Part of a small language model's weights: 7.78M parameters, a variant of Adam for these matrices.
MLP neurons of a small language model. Each row is named by its layer, matrix (gate and up: input weights) and neuron, and shows model dimensions 16-143. Each number is 128 + 32 x the weight over its row's rms, rounded and kept within 0 to 255. Numbers have three digits each. A neuron's up and down rows have the sign that makes its largest values positive.
After each neuron's rows, "fires after" lists the tokens most often just before its 100 highest values on Wikipedia text that the model never trained on.

L8.gate278:146190184119099091178102151126151116161135127199078139095096134112087127100143149150147074175126090090174129132156176102117109112123114121128125150121116085121072125178195125140159154055111098106074157101149144149139110145131134151140135112213184152125113155115142105183123079157207087103171063152137107157130143139107104098172083077144181077125089135086157050089140127134156118094107
L8.up278:143183135165133129153084107103132163157184111163143136073110130161168136098161130092138117090137115154147134137136122145033101122088139136051087175172131099149155135130153101108157146104066084137133134107084173154078132106074141128137163118178166157104121113116137209099086123149165151138114146149078127102118114141193120088153150143109168119111076107117156091140116086086142085098138
fires after: " ", " c", " (", " www", "==="

L9.gate479:129168134134171129197126148147123111136137129147099127149114097146103149093164158132142130105128117163138111156128127106084121123140141143128142146189105128114148105094141115151182103100133104113144123151149167153117097111078152175147095108146187165074140117122122151180169154125162125135088134135141108139104199126205058169181082130158095129160132097097097072099120068093136113102149
L9.up479:149122129095127122162191204097199133128128142154115187125109139159110116120168079115117123126106138075206173088135131141169145067098186064197147139113088124100117069113129073099137118131131130127151094133065126120106157109146113071173147128166112073111201154140122081120110127121110126132168122119180078177106083166135100162128142116092067091210125131113097099138114137159166136137209
fires after: ",", "."

L5.gate461:094122112109158114147162082136135136159076078101160093141116111173096126127145189101113125174106132098155151149156176159181169062111144176152130163154165150147110145122089113165179084061138139131135063161108129107139058116152167098167105146110148137143160140205125118151136121139129076100149187099146174126120160149136190141099090125098112104162148153036131146139108149138110152079099
L5.up461:097182103097117170157103140145161161124066118120144092100170130138121121117077145176121079100098107072090126207139137130147160160129142186161129125121125108149170147096101143118153064125137172118103118129098100092153137121130113121064117149131083107098169187182111143129132166152072146197197198135135183123112133141113108143101099141110114146123141186108119197138147140176066091103188
fires after: " ", " –", " GF", " GA"

L13.gate345:174166110116144214109122102132200104146205095143151148123082156129086146119161104069090166141123056073110117118113143137104084172107153123152125149151098123043136151099109088124177171121140149133093121120068115100108096180135143143164137178104156119125126097099115141133092101131137148060115132132131131120158150035135103134090083064140107136127163191109176164107168114139125065114165
L13.up345:136084161146101106147135179152142100157179144160120074103107082129193175104181106094073136154162108144117132182168063130134156198119130150105131110129118206151153137136145096126072131128112136091144130127087099159159113094130135091107167070119153107088136046108139145157115103141093134110111165107156149124099147128088168103074117148142088145080137106114132157119164119179081104117143
fires after: " ", "\n", ":", "19"

L5.gate417:172120124130182146116122088167098104133119118070118126141108104177087156174090166088041064130095126146114159130101131097105106084128124103082102144114079133138144154155141075107122134047134121124142127124135206134141147058156102083134097157220093129123143051111153144118183142144129153154146153153097125099098169149150095116162109113120157086149090122151183146126176136121156172132167
L5.up417:097164111114169109156134102138115193133149140171145143118103126165047131122030106140151118068135160097079090153155090154107101110140134092145122139099117185106126092086140153088121162090145179142104165104114131132154095130141165092136131188124145151070152114149083108125125160146091113212088105149173145115143218146151043082154092127124119108085146170128118123116113148177079105144128
fires after: " ", ":"

L5.gate363:128109084145078157101142143135126108135120094132106085112120108179133153102114203117141119153150085159150100077107184080173117133133141086164166140123134154110114135090137105137124126077106183155102061190077094098145153145104118109112101126225146147071117155167131095097176101143110148120124107136128164116108150140154078151109091166147063123175123129046137116099117155153128141115185
L5.up363:132141169065149122124073131142115060129092116212082156100095182124122130140201032160111168113143099100114129168137075135152142091161112117171129127134098182100155126103128146142158127122133174123150130086067110138139099089150133114160140151148099163146063143106128096199125088115128118150140189134175150109118153116137136089177141112117123120111065048158127141129059166154156161112140
fires after: " ", " ("

L12.gate456:142138085155094094118103113177146151173143116188110198081175136174130086139125153098082142153116081096127096140112136126128134092143118173147127170144122210120110110139136165148151103116106114097129141160072089132111132126177120119125215058097140130112214105121113107097156043127115145094156101140137111118147129085134173149145097060161176167136172106113122222086162188107144183151160
L12.up456:169108181181154134123127099157118114135081057122092132170140108102126149141139115137110126149125124090143117180095103141118142115152091103180086140092137114143169153134127124173086126165231130100140054140118117126097146110122119162070129127099170101126132128119122096160054132128109156189100165116113184115154121075110096123090114154099125150149046136106082141114138172193123185055117
fires after: "\n", ")\n", "20", "-", " of"

L2.gate473:139150099087130128103119169103073099189131112172151148125118124145093185109161162075154167140153094124128133170161177121116112135075147128078100160143140130102105130175091081101146123114206139119115174125177111100065112121161145166155113128085063149070195147178141157113123128150113100157116151107125131102093122164138153138099126130084122136153163126136157140122134090098146132104148
L2.up473:127149137104173161173090076163111068148106126130106057118105084173148083145139125167081181122093145160174113117134132134162082109141207120117182140138156163131135160103100146158124109111125141173121150128159170098188109125100147085129141096131103134156138166173109163062127096116091073084145168173145126107124082098094122116126110121153111173097118104133126170158097081108169156149187
fires after: " B", "B", " Br", " Car", " Bar", " Roc"

L8.gate247:112128143188165126136124057087110124142097110082068125074146153157109100128170142115147167163115149122073101138097097105093090127133186167097123162119092110121146068145068155105126102110069113142134119118110122136129061170131141201128136079184143114168181120118098169162224099134176213161128144120120123129140206114154159086087103092143140128141093115114104121151106100144105116121079
L8.up247:109110112166064148112146108119111191077103102138110146142156114160130146158140152128106096134100152135160090204163139087091172124110111103019139149160126128133097129157177075175130110109148127087152158133109171165110144157126130107039095166124174090110151112111157098145162117072164144070119141141128090140157125164113127101104078134098076142117072130126150119146210136140177143129167
fires after: " C", " c", " B", "C", " P"

L5.gate214:194161157152166135173092160158193023124167162138138165072159099142141093062089136124149077139130129155106145151144095114131122130129112105149111119092080102159177106139103147112131086161085181187079058126075122162099073170084149194056150114129134120112152113094163159195098145115109167094174137120148091117109138127148126121188164090123066141151137137090155151132157094120095083145171
L5.up214:133108111159159131104166155138144145153131131140158124135109139145121104104127093135126116098178110075156165161130163130156168113123065126216139126146093058128116103095092109117170131131084094135189115150094149081160139121196175161087124124114105136124103150168151086092115130095138148148129060100155154088042123101178068142143084131137096080112183137110128223127086174147137166127139
fires after: ",", " "

L7.gate215:160146109145123142150108104172105099111076091075143119132072101188108134112142113106101074118140207163107123155161157138148139124065145114141156164152109128098116116152049158120102124102093127137096124142133168180098083148143102179115180096117173152097117101201075118104128062072132158182151109154161169122074122117129151159120095133103118117153128104084117144133171105172127095044098
L7.up215:117145173152167195137125133130169115187124155189154071091130198156159140111125178138173114156118117130080062092109203122175147116136093054100146154085070102117147163179142096117086087140118086120096150111120143110137130130158143117126147105155078132120179176129152133145152162095147102113122122142105052187141132160142171160164151091106124053084148179082166147097183113100136100166188
fires after: " R", " sp", " B", " r", " b", " t"

L9.gate417:117158133118115143141105181144065186122139116098149104122046112220140054100146089150121106125154120125162114061091139150129154116133147135086150159164147096146112102123068112134134146124124200131167058098119191130114101110107182189137132152146138124160211075161131120103130148073117132158195226162194180109101126152121177113083139086121121131134130162130084119074118162137124149114103
L9.up417:116097095091136162120140089139107138118190158128116141082126088107156136158179138131098089187193165088126178158154111137143159085137181149141160167155100152119127158158148109161142104127137086172099127099082100115079105173034117144111146161122119094177141127130115167150111100164155142099158103189088102156184136094091152163121090089118089198145180109130146119157124128115074130128136
fires after: " |", "-", "\":"

L13.gate218:124117111137124104132116149139224106136073128103152143122098142129086180090135136150078133096119075138108142132155114084145115119139177121041072131137131091092055124116146186115098162138145121075141113129120113114075129137184094099140165110144134131124138121157194176112150132157158096159159155199108150147094159083174113098097043121147146115132108133100199087142135177166084142114143
L13.up218:097094129166120165115111051152141125148111138126143160135084181132076169127181191161129131158125146161133156086134209162119122145134169139129084106126083144103079159114119171096127159088106124130190080120162147164119143190143127131131136114169062090100140092142125100107113144154120152145155170136080144055119129104134114084115085173166117069100160164131171098101164095171072143175134
fires after: " ", "==", " medal", " (", "\n"

L9.gate294:164108089108136140135132106125099102125168133155122146116088158144172054095198152103227084148189086105151114124122178132104082151119074142138128162132197096138126122118126109111146175159105114105153095173084125139123086113099127168135127101092072107102156094167152160061133140135131094085113075066147116152121207109087178143136078081149160124170116116077142070099123121142124128125180
L9.up294:144174111143144079121181152136084142101152168109077166094078168104219119115216190107114110133110106112145117100059118133137148142089093096149145130162168133137142106103142119132107134162112136101158110111115130125107135151102144129110107095115118106062104125164050133105093134141116121146113073075128101141166137062117186113182110127058137122125163113152100082150186130190091156100163
fires after: " ", "S"

L9.gate362:170164125144149120131160077135131108185165096117092097149119085116096157125152124140119153083112108131135110151082195155097114110156191101073124162115134068145136148142099133102119125113143164084076142146149103132090124140097138094090139080150087129105115150118133150188150083158173163151099161133160090123140198065117131132147119120094194120132119205089138115120187125143106138085179
L9.up362:142104147107126136085148193142125186093116081162114122092059116175150088163152064164145141132103127185100172115104118111065160139101088113174160098167082146182105088112065141154105105141120124141112136103061071139105132129144109136130090202177118117051091175110080096110141128142155118192127099111132160156118128109123146088062142109140138148134085135102189100101136161124119110149190
fires after: " ", "\n"

L8.gate336:148163125098181109134132128125071112120151153172096134089106138141161111102138154099124106091149102133119106159128100152174144065160126084109154178126086100147123134146071152159155110093130110121142178054093205124113112141139162129114189028103104123134124169122145167160137110173130155175102126159080143124081105074128145127131100109121106072180100115152147102098121127133112187136161
L8.up336:139167112096142150082162186173139136136093131156095156114171104157121132154153083094135098125096152199121180097101134138132134113130109190107107117160040157166152095102115084130120060082130104141131168149106173204143072077099156138154145127117126137152160126115112171085126079096122152112175121129125183111148142083109114121123035166116146066103167133077159051115132063093119156149150
fires after: " ", "-", ":", " ("

L3.gate170:147106145104104105097149091091111070138159120103054173088130182121141143069091121130116173069116144171116146174202115149140069179129146132139161161152128132092089187191118097113141144082172111113137171119166122140175140158114167182152203181145060157119129127138154132122183150131102127124146142119068065090137170152143110098124152125180088098166102143083122118184144137109127117128152
L3.up170:142135115122143130075082125074111107149176123138121194101070202118139153070134144134123160094130116204047113145129132117064100127140139138052167114137133106101098117169033162110171102102153163109144099127118203139180111110141131140112110147132092098152151163171119134210096097186129156105156149151134118139117132148189084124107128124061156137175122144122185083107077119143127155130171
fires after: " ", " ("

L8.gate402:157175110148100184081199161157116126118121108103142132093156159178130130142069111137074104144127089156127111150127195154128143098165126189108149220139124121111094131134137127164047083111087135097127098124106141177124081094115132140180115080156153090069126151181133120089160118107219091135163118131069115131067143076115133122135074116095132131149085089108173100131136154101184155131107
L8.up402:218160177119148124092137164133191100110153142160196149132113126145138154126089112116073151112106137109114100154087203151089117107073104091111103134128131114099066078133162110146147122130126127118089175077121114150179126083102134146108134124165146072171149133161133182144055135107147154083139125211132118178123136116171115131126097114089134050111122115074163114113156084158156139133162
fires after: " ", " on", " |", " the", " On"

L13.gate183:121127156152039138160151124159162106163109115106162077140156057193137117125162133105080137171214192116162131151102149114146107087135162140092103156131156126123152094153131043134115102133154168118116105105079115142132132080126083122101134114129131183138100108178049118154126099122174055153102159125105139129116167127098152156147128086127043124153116130091120115091154221158165174100106
L13.up183:165084137137159124101110175135101122203115117156087129154156137177114093139124165035095147133112077163144137101139155167150156136074170173119129151127123095126139102155096086159096083114142130156102100101142107098119116201157125093134111110136144139134112167143084117172091126103165127124165105141117132160132187088129124117109121183142065108134102128122113144031187110134135144103094
fires after: " ", ";"

L11.gate128:144140113175136145152147148157126105106097057142073126118133108147107154057117130125102151091142179138107066214142089156118145064123193150110074144133087011119116043164151105119131176138141146191125160142114128088154154128106148163133164086117151164156182146155104100187075136126135175127168071076071109114169145145112097128166105077139093142154108140110134130110116128111107108131170
L11.up128:181096169144099082090110149098138118132143077148076107186142141164095093081092163144106139098151078111127065115178149153110133068112136119162068122077155096085114130158138129140134201169110102158176096097119107176163121135191141111126147164154099065200101137123094122144149147078171126082168065086170096181165080183191128115144127125120107059125164126147134084120147104166123174128160
fires after: " ", " a", " the", " ("

L7.gate383:183134188170150097164131133148140100093133174114110146149094117175160135134157172095121141108136156119127174104135167109160138170082127124116133107095096141109087153192170145149118154131109140155166115117112131167145110140068088213102144095140162089138131123116096130166096101110160081130194185151180123053146153102131111181079090115150118158151135161076143074104141179148120111094150
L7.up383:144182138114089126100147145105147126088110101139139154172140121129094132142207168169117185137119104104105089188075150165127096081144146097097108121126112137137119071087103166180115147124145087083150110133098128103101154105092151126184139138137147105077168127136160086136116160100141139153078134109106119137161106067158097144160200080160087154176101154105130151125174143184157110123131
fires after: " |\n", "|---|---|---|---", " (", " Species"

L9.gate183:118118140231146070140141126154130145102074095128146161144141093170200131159165127182083090128100076119154114093093199123185135150095131154088102175131112115087057134123091075114128129165122148122158161059190178127138121058162150128135120097144123123127145107134100104055112090143160118144167145178097146092105065100196138143157136133111106106150087184131157128108105122150121138155173
L9.up183:123146160144145106136134105109166137118129081166122113151106112119067217160151077071155103118125114118103131103178105182114105103133180158105094148133098131089101088133159121118111129032148128104169136079141112075129123055035125117169136150124183175136127105187113128107118123063177144144201081120132121151160209149128142136147084135128126081136174132112151081130186186199100123122095
fires after: " ", " (", " \"", " the"

L3.gate202:189181054121095117129112115133136100146116097137177108130144095185114129066101145062176083159131130128190145148135109093093166139110138165117104140124163138106087101184109158136091095114102140129176144129092124157101105064103131114151151171168103119145085114177141150212122183079175049099138117113159133076057130092059157183140111099157114173136169140117169127103113180132159112125111
L3.up202:139118151133111115185089125096127077118118118088132116059104112119183132142172137111141163149138143106123083074179132101074148081170117112159162124189136061171144099121112182089094148135107184118114074163085122111183114193141169146125106139156195149147097136180058115097113167113193154119126081126134159145127121051135182201118160123080115062152155131153137136162146130159137123099169
fires after: " |", ".", ",", " |\n", "|---|---|---|---"

L13.gate426:124131070096123171098085145117138111195101117122125130131148140082146124091163162108139113138106124140092180123116140152126174119127142140103105152152107140126089095181118176218120151052134160159089106244121167151149094133129131152112127159121107061148149134122131125131106130159169101144153031082065057117151163124123107089066093121121081175181121108116189122106122101150152104119170
L13.up426:112085064132106142172165160122123132123141118141118114105074093136120133170103087105104064105107135086165147169177101134135125135092132131174132147071095127133179134137106069168142176133148120149179129144115147126148136135166125129183078096052107171096114146158136134169086104111090154143177147088154127142105111088131117125149183135091087127109117092136098143083204051141081145127102
fires after: " ", " he", "is", " He", " was"

L7.gate144:145098091144183139176152142159128157164068067093131123108118119205162083149130166079174136147151167086099149106142127171109120145159091190131155175144105080109164138158118128161089067070162148171147090125107176144093089129101132126180109102157124169109160102064164112084104090150115113155133123108153144121167155156096109135135108045133117151156062131161157122101129128105102122093171
L7.up144:147130127135133131086080102186091147159116120122163148091177146157228100167150164143126088147196108027165171127132151145099155050127108120118118153149125135146148116119129183180155100143117121164102148140114204221150106123131127093145140096088168092120113121109150107118129137097115129081167083124108146158131165125115176094139093124154135118106136171088112111156079139121231122101146
fires after: " |", "0", " ", "loan", "(s"

L11.gate265:145139133169071111170157121120171114206116144134104178128078085115048178149074098126114104140161119156132152138182081100195114130161112127161142168081095161122106106173118106151108106160130147090133095119131129192114132120149069109144166098129092103128092159087113136167146084084145111110071113089079154120052117104159179078113138152157099163098160147168174126084108130167138109059130
L11.up265:071125184149125132184134108101122157108093130082140134160145113090185106163131147195149141172025119068133167170063128124090166126117150139128129145126140110080103117119118088150152139149145120131178123099096158066118101053098127149093071119116151109192117136130077120111118096073132165094158174128118143166131120099099148104129157072143104149120145094119120132079054139166124117136108
fires after: ")\n", "+", " |\n", " he", "\n", "20"

L7.gate367:162165157212150155150151159133140065126147123161205165117104122097166105142159153126120104145157150134133133143130158092085149079134106103096070119131070174096152163161040094156096127143099138132094143149126198095100099088105115124132120108148121130065171118069101126155124114142192111114147118122118113091128169118034147145181149159083138091137154126090136127129072157117088125129143
L7.up367:132143134145153113104135137113097118163121079128153181141089157132118146122184114151148127118098146152134156151100119128101189131231141083063125142179062166149126180164156136128127136088135168113152099178105175154156121176140128076150123116127170108170080187141138117178110122140140109126140070137096121146083164077094091112100096126199107119183137093118166163101178116071095078096130
fires after: " v", " Mr", " St", " R", ".S", " H"

L12.gate272:178082134133086125142121122061110087122147137136100102140109087104174132103134088107074067094158199141117138106104169107099155072067126086131125155138140081157158162137119095158099136149157153147092118111153108180093092143080185170139130153168131107137148103160138067126086196108183113138174113162171173085157190165076146130152098098128144226189111135097111089089095151095115156110121
L12.up272:079129126117124180139139091145062142111197173108088105184069123088131142121173101159103115173168129092196117108059132171130140118120064114116105118149147092143108136182106156165179171102107160187107119179176144140121104152114143170090118148138108110089127177104122101135111137166105184161167130113100103147105108129170126177118129109127095080124151116165101127121134166120204136104140
fires after: " |", "N", "|", "\":"

L12.gate499:144122145075204125137099146126118105134138114116088151159094090170103114109168167124157121096148116143134158174134140142178041133102127117117113152080130108085115096112083097133139142135125106133113155132099105079100108211071148126173222105144128105129166132119107165209101182155170176191118128167159071097122131076140084208110122082113086121159114141107157131130184109168030110124172
L12.up499:140175110150165113169120150128156186062129122142084138142163114102163154160148135145072159135086127054135164127049132124181166095148164208139140119136076051163093088117112054153149107133119191162124112102168115138136122146131180194100097144119113107134147130138129135089106132191118164169132142134103096142188100141096126092132109077129169124074100082126171141084138084157096128114145
fires after: " ", ".", " ("

L11.gate312:193150085192108149071089147099103125115111128157149186082115130128147086100143083108112123192155153120102075118137141134122170110167124134105136191101103118078109108151126138124115125138124162115148089126149101199117123185167156153121151142135136159131095151108182083122158144134173176171110051153053180142078145135092064165122108115134118116151096120107109132069140203130131139101145
L11.up312:163169155073174098102070114142108160151141112079135122178153130148116151135086108140163085140112130144146148099150080195110113136147160099062120129094132155155129064135102148072106129129117142173092195121149157125148129105124099152168160188136150119119119127185147125199166111180187081141155101165117112122115099189105100099124112114098147158136102133136130133130132136150177159063114
fires after: " |", "|", "\n"

L7.gate69:158096116163130124159110165126142170122071102149154127125140095140096085138088171144086112150168155085117090117162186131171122085111092152143164169163139091095129120106090151124084141135128164169143132090101214138108066067136165141097080046127115107115204067121097090117165100147148103094146123119114116064130123113176151153121114093127143084185142140101144067088110133161108107137086
L7.up69:144140128139101092143122103150213100095049099140149119068171152160077133146136117136076111112151166119053134129150112143086165145092150178121191141112146138080060159132083128218112067082203182110129144123098123113159118098072158122169157089161124103138149101133065134096094081123119149100125123082106106103152127097142168133133098112157164115155136156182164117157189150118153125093131
fires after: " (", " \"", "-", "'"

L2.gate184:121159112102167131119072172187162079127113165116126167142105091191102150112173133088172152119105091111154174112130236091102131134152145119085173102116057147088157086131130105157101131184100133118149148097116145157148197100137180119137120163148090132159067122133082090095139140150197103154107104137143060056125153122149147078093177119084127173127146088130115169186130109117131079121127
L2.up184:167145110147134170127102163161128089154159134108134178151115089122104069171123105123100147147121129108187143098196070156086164118131086169129150106097128111139128152107164098134170163088186180096129050172114115052130091105174142116187118084143172168102169100151097132076143093118209156108133103135141139095112117053124151149172131092089093110081140057116101166160141177128114162082059
fires after: " (", " was", " the", ","

L3.gate130:110133137136126126167113146193187121130110096078080114176059132136131127127154170164104117123136176124115161093108112114126175101108137158132140144113099181109146174163084066107111092085148079136158098136185098127149129105122124190164155106147156191147108121108156128126112113153113156087126066143066222156135129181140164116081125087083060095138060152084133093119100110173107159112115
L3.up130:119155167154139106118169182091166130167140091089131189107112090171075166146168148134089142078131160183123140125090156109150111098077145172076068169127137101199080093190100106093120116130123121125168121184127129108121109095143161100166136110135178137123156123144098126134117104138110135188159125173132117104106088116179101115100099130088092140202129089065200136121074124125151145088114
fires after: " ", ",", " ("

L8.gate506:138140125134147088096128079083106124154135156185121163130202156136172122151127160157112099112147151147107178091142135141150150119150223139130140178120102147126120061101135153082161134120081160112104152098160131182147081130135140188146165121145139112140161097107099110164200158087173143135107108194078093092088182142125155109183125120117141087201167099101102082111139182166135158149089
L8.up506:113139114078104123100125101135081133138069129151102182162124096197182143143148167162054123146157166130102125174178112130116126118165137125117175128171088138144192105095132075150127170138125140112113127135113155144116105214135104093112141100073142086089065089155136156130150188102133158123076101148115117144133135111126130102162133159181113150125162068076080110114141126167143118085122
fires after: " M", "-M", " A", " C", " B", " G"

L9.gate43:100084058138154095143111136129107135121124119106168110133147130132118092122092106172131155174137136140132101077072152075123155126180103153110132133138117078166140101108134123146095164137169148153115057126113169140077067178157172192145105140094154098100209103127145155111175154076170124198135117139157131147169129128101171107119120077156136101162150146127127076114096161109134085101133
L9.up43:142000150145129073129093105103170115128153110079087128135193183138112180154153159106129094165146105195117143096154108135115150140145117155195123104210119134147135221102127170163121101098114066179137114099103160102079130190152161140113104163163112141103153162085174145151142149142107107107100122160109090126103124108091089140146193111150123137093164127149109133171172153096098131104092
fires after: " |"

L3.gate66:105138199131141124220079108095120073123120078152102171184120111118168149117107087093112135106135097116143120178118087109209128162116114154151093121145105104123196114127065137083121090129123172146136116136113158153097085138066140159109177089142085103133134145114083151124094150169159084129105133116150091106130112163155148193194121128089093103137082144138076057118149077170117170157125
L3.up66:122146131143150062106141110157131117151101152136138097115109072177095121098143109139196105117092125113099137096158138057117169171085121112127108062126180184124085162099072138162150090199102101113158120174165163168166136155140135083117067151155126103123095144099172134156122160096061126106089152157103173072133129207110102115139083145149141135106177118129208093114137115119109127111117
fires after: ",", " ev", "i", " he", " controvers"

L11.gate497:119125064073151114150056122127110149130107140167083135079119106148087112092165142139124144100096129158120088128135115117146080075150152086124127178075065165106146124147103092132129104076111099152095098164100133078164106116187074141089148075148103118145175124128116102096199157147094146151118158128104097123088137070180118162109149165143132148155096113081149102073154077151098128133178
L11.up497:125114128122098083120138198090115091107107104151129123109114124042167110176138098130137156102135142160150179102159132103156163144152102118194109154114144168122094106180087094122200136066075098104129189121151149113129155115170128154129139073118089138138101125142138104094148125126087123087144143221148147069102159160132107134193157159112116093120121117091152114168084155146163132091079
fires after: " ", " b"

L13.gate80:135158079062111117094171133168130076102110120102145168158171116140158148083196104089132121116189142142091103078114197118094117197081108131092161167105082072157133179162129087198135085099122107120101166113117130162088133127124155132141102144186141081136117141075162077142142106114095131176155083094141125160142118148161197177080149102117089226143142152101085111084100140164133173092147
L13.up80:169199121122071069067210130181157069144131116109150180099133114156131118084145069117128111094197169145126088063118153163117092168085120144109128147151099064110167127113144067136095131092147091134149090117109138187146160088075168129114077150096126131120174091134102125128114107132145156191160069168171174125126175162115113060089101113105094156160087158154142167145112162043128112102111
fires after: "On", " May", " On", " February", " on"

L9.gate278:151165177102092142101147118107156114166156121176161132116105108147226138124128110081177138175151117159109129104181160094074084178130112128121085161156075139093089120125125150143114060159112099151152155135073118137143160115106156171098173081172112112157128124139101166133146129103125092107144113175141134107102114092169076151128060113104130138127067093105087138131141137165123173147133
L9.up278:107161109202149117109147106080072101091110137111164134076169116129147166077158137194117134076115086187141071082077160097099106118136154125140136141123138147149119181178182055130155161115132050109162148105125139126147133142146184145114075151158119107157132169154100150048136094115091064095158121211066140108109175128137122125115109135177101163122103092123116093113144145155179107094069
fires after: " the", " summer", " its"

L11.gate381:133150163173119142128099171108109095096186125103124107136146157136138170079158172146117127129166098145195141229138137129074080081133139146136079152181058079142065125125089083151139138147109150136086101134117174053088150096109094183131131136130128099154089175093113123153129102121164066122146089115149106101156181081189087141172104140125112071138122113091199098122133090100084188125136
L11.up381:183167152132104139165152095206120124135163145093095117164153191137124111105074138143164161152110111136173069109128168146137075058187119116108053107116143110086145103140137179164145137144125121163195183156100089163208130152122083110151098120108132115119112196082102109176081130091132105106116086153111140123096129133138095047157098159132078088129125124118132100175150075109135171182113
fires after: " ", " United", " U", ".S", " the", " Species"

L11.gate215:156125193175103049133123118171145119161128170175114139142096147218127168081140150145075063125143127135188149153143145113098102106094121120173089148112078118141139161141146138083145113143118161132140076162169197136124139169151101162131109150146140103161104101081124172090123131119112132145143085071067133071137085142119115151138079084086062135125101157133134137097155076143159129090089
L11.up215:089175133090123135072211118130174139115159096117179173176126150113126119132081116108131076223154042150149092144142101075170142168110138123145129122138139148111097050140102101154178176100144113079112159164150111115106125099139096149160103152100138140162102140188164092119084172086132093081091152096194093123107101186103096063129094134169118135144116097164120103098133140138104124180146
fires after: " the", " a", " was", "The"

L9.gate437:173174170112092111115084145145140128139151123138143126055112055100187131088152120133140057165191103133146100107119205073107142125065158143143145163159134088168141103176111131079152112185122185158122183120124182167130102122162140164139161117132157166145090138122124154092183151120102078102196114155122073154128082098150122115136087045133100152182135126118079105131169153082082132138131
L9.up437:176092168129156180125120146141094092142105164144121155121139148173130088166057087138154116118157099196114090179173097147130100087129101134127088113087140146196066070168125132085125148138189118133117109128148118126137165130125147139113114100116148124137127147105161124096203118191139091056135166137148088205091152091078065141195087124133097154144124116155119109128171134109118118190138
fires after: " was", " the", " is", " are", " been", " were"

L13.gate485:108164184165161151215106183154115154111147116095108164174166163095116114089078122084129113154138143093127111154139120088106119163133068090135069168135081165117107117153130121109191096137157128120110151120145118102142129125135165163089171151170148128033117130114151132121148125102150116114075153121070179142115157086094125115094047109198142119093094148141135154192122156124171134105155
L13.up485:126105100129147149156188171143145130141107129105141110151098105083071143129138099105195087120181095135097107111147134120151114176122121158143111149077220131172108145103113114152068108118107130182236149108123073099130104148097120158166150147121125106149164133084123170151191077146145158135212083107153125158130084165081106124209119081128118097131148123141137144140105148081129199134053
fires after: "-", ":", "2", "0"

L7.gate401:139178147217146153073191164138077142130104123163121071122146121179165193109186124108080126149140086143168113100083198109140102121109151105133125123147089161152069145197077134104129159176125124116145090109161116209120103114131120196138129093099149167155127089119093102107073131143086120125162093142096085120079120143129095174148085124126156131151105135090100098130125124151121118084087
L7.up401:100089095137102086069133098113180101174159177122124144080096150081074228188106084134132105117118113119129168084078130053155084108098128117138112142118119124115105087176105104091120114162120147157155125141126125176122104099151176154203133115125097122092127170085100123139144108152102154100131132156086140101144075044169134062092142138066146179103108206165139143171121189117159179145121
fires after: " the", "'s", " Mil"

L2.gate89:138095131185189169171113112125169108181100175107114102106172117150132202130118143137159226148161082113127142169112119099118137138137094069157099158151074123153130158110137114161124140123132111160141098159127157097058109161166131199093088083140052112091165106115095167141143156097090096121158189096111139086095158033108159103171054130160119179120191125096145104098099129150122112136110
L2.up89:128151133129184138130111081160131102120142091154171145084191096160086115069160098129154152163086120108108158161084121149053098124114111070108120120145087115130109046162134118085157147123144089130136120164137200121111165166106092135121145110131067167113120126143136102109112158124113148136108125159116125087127130044125114133164104134163123137110112118105209104211138074111148109140106
fires after: ",", " ", " agric", "P", "ed", "W"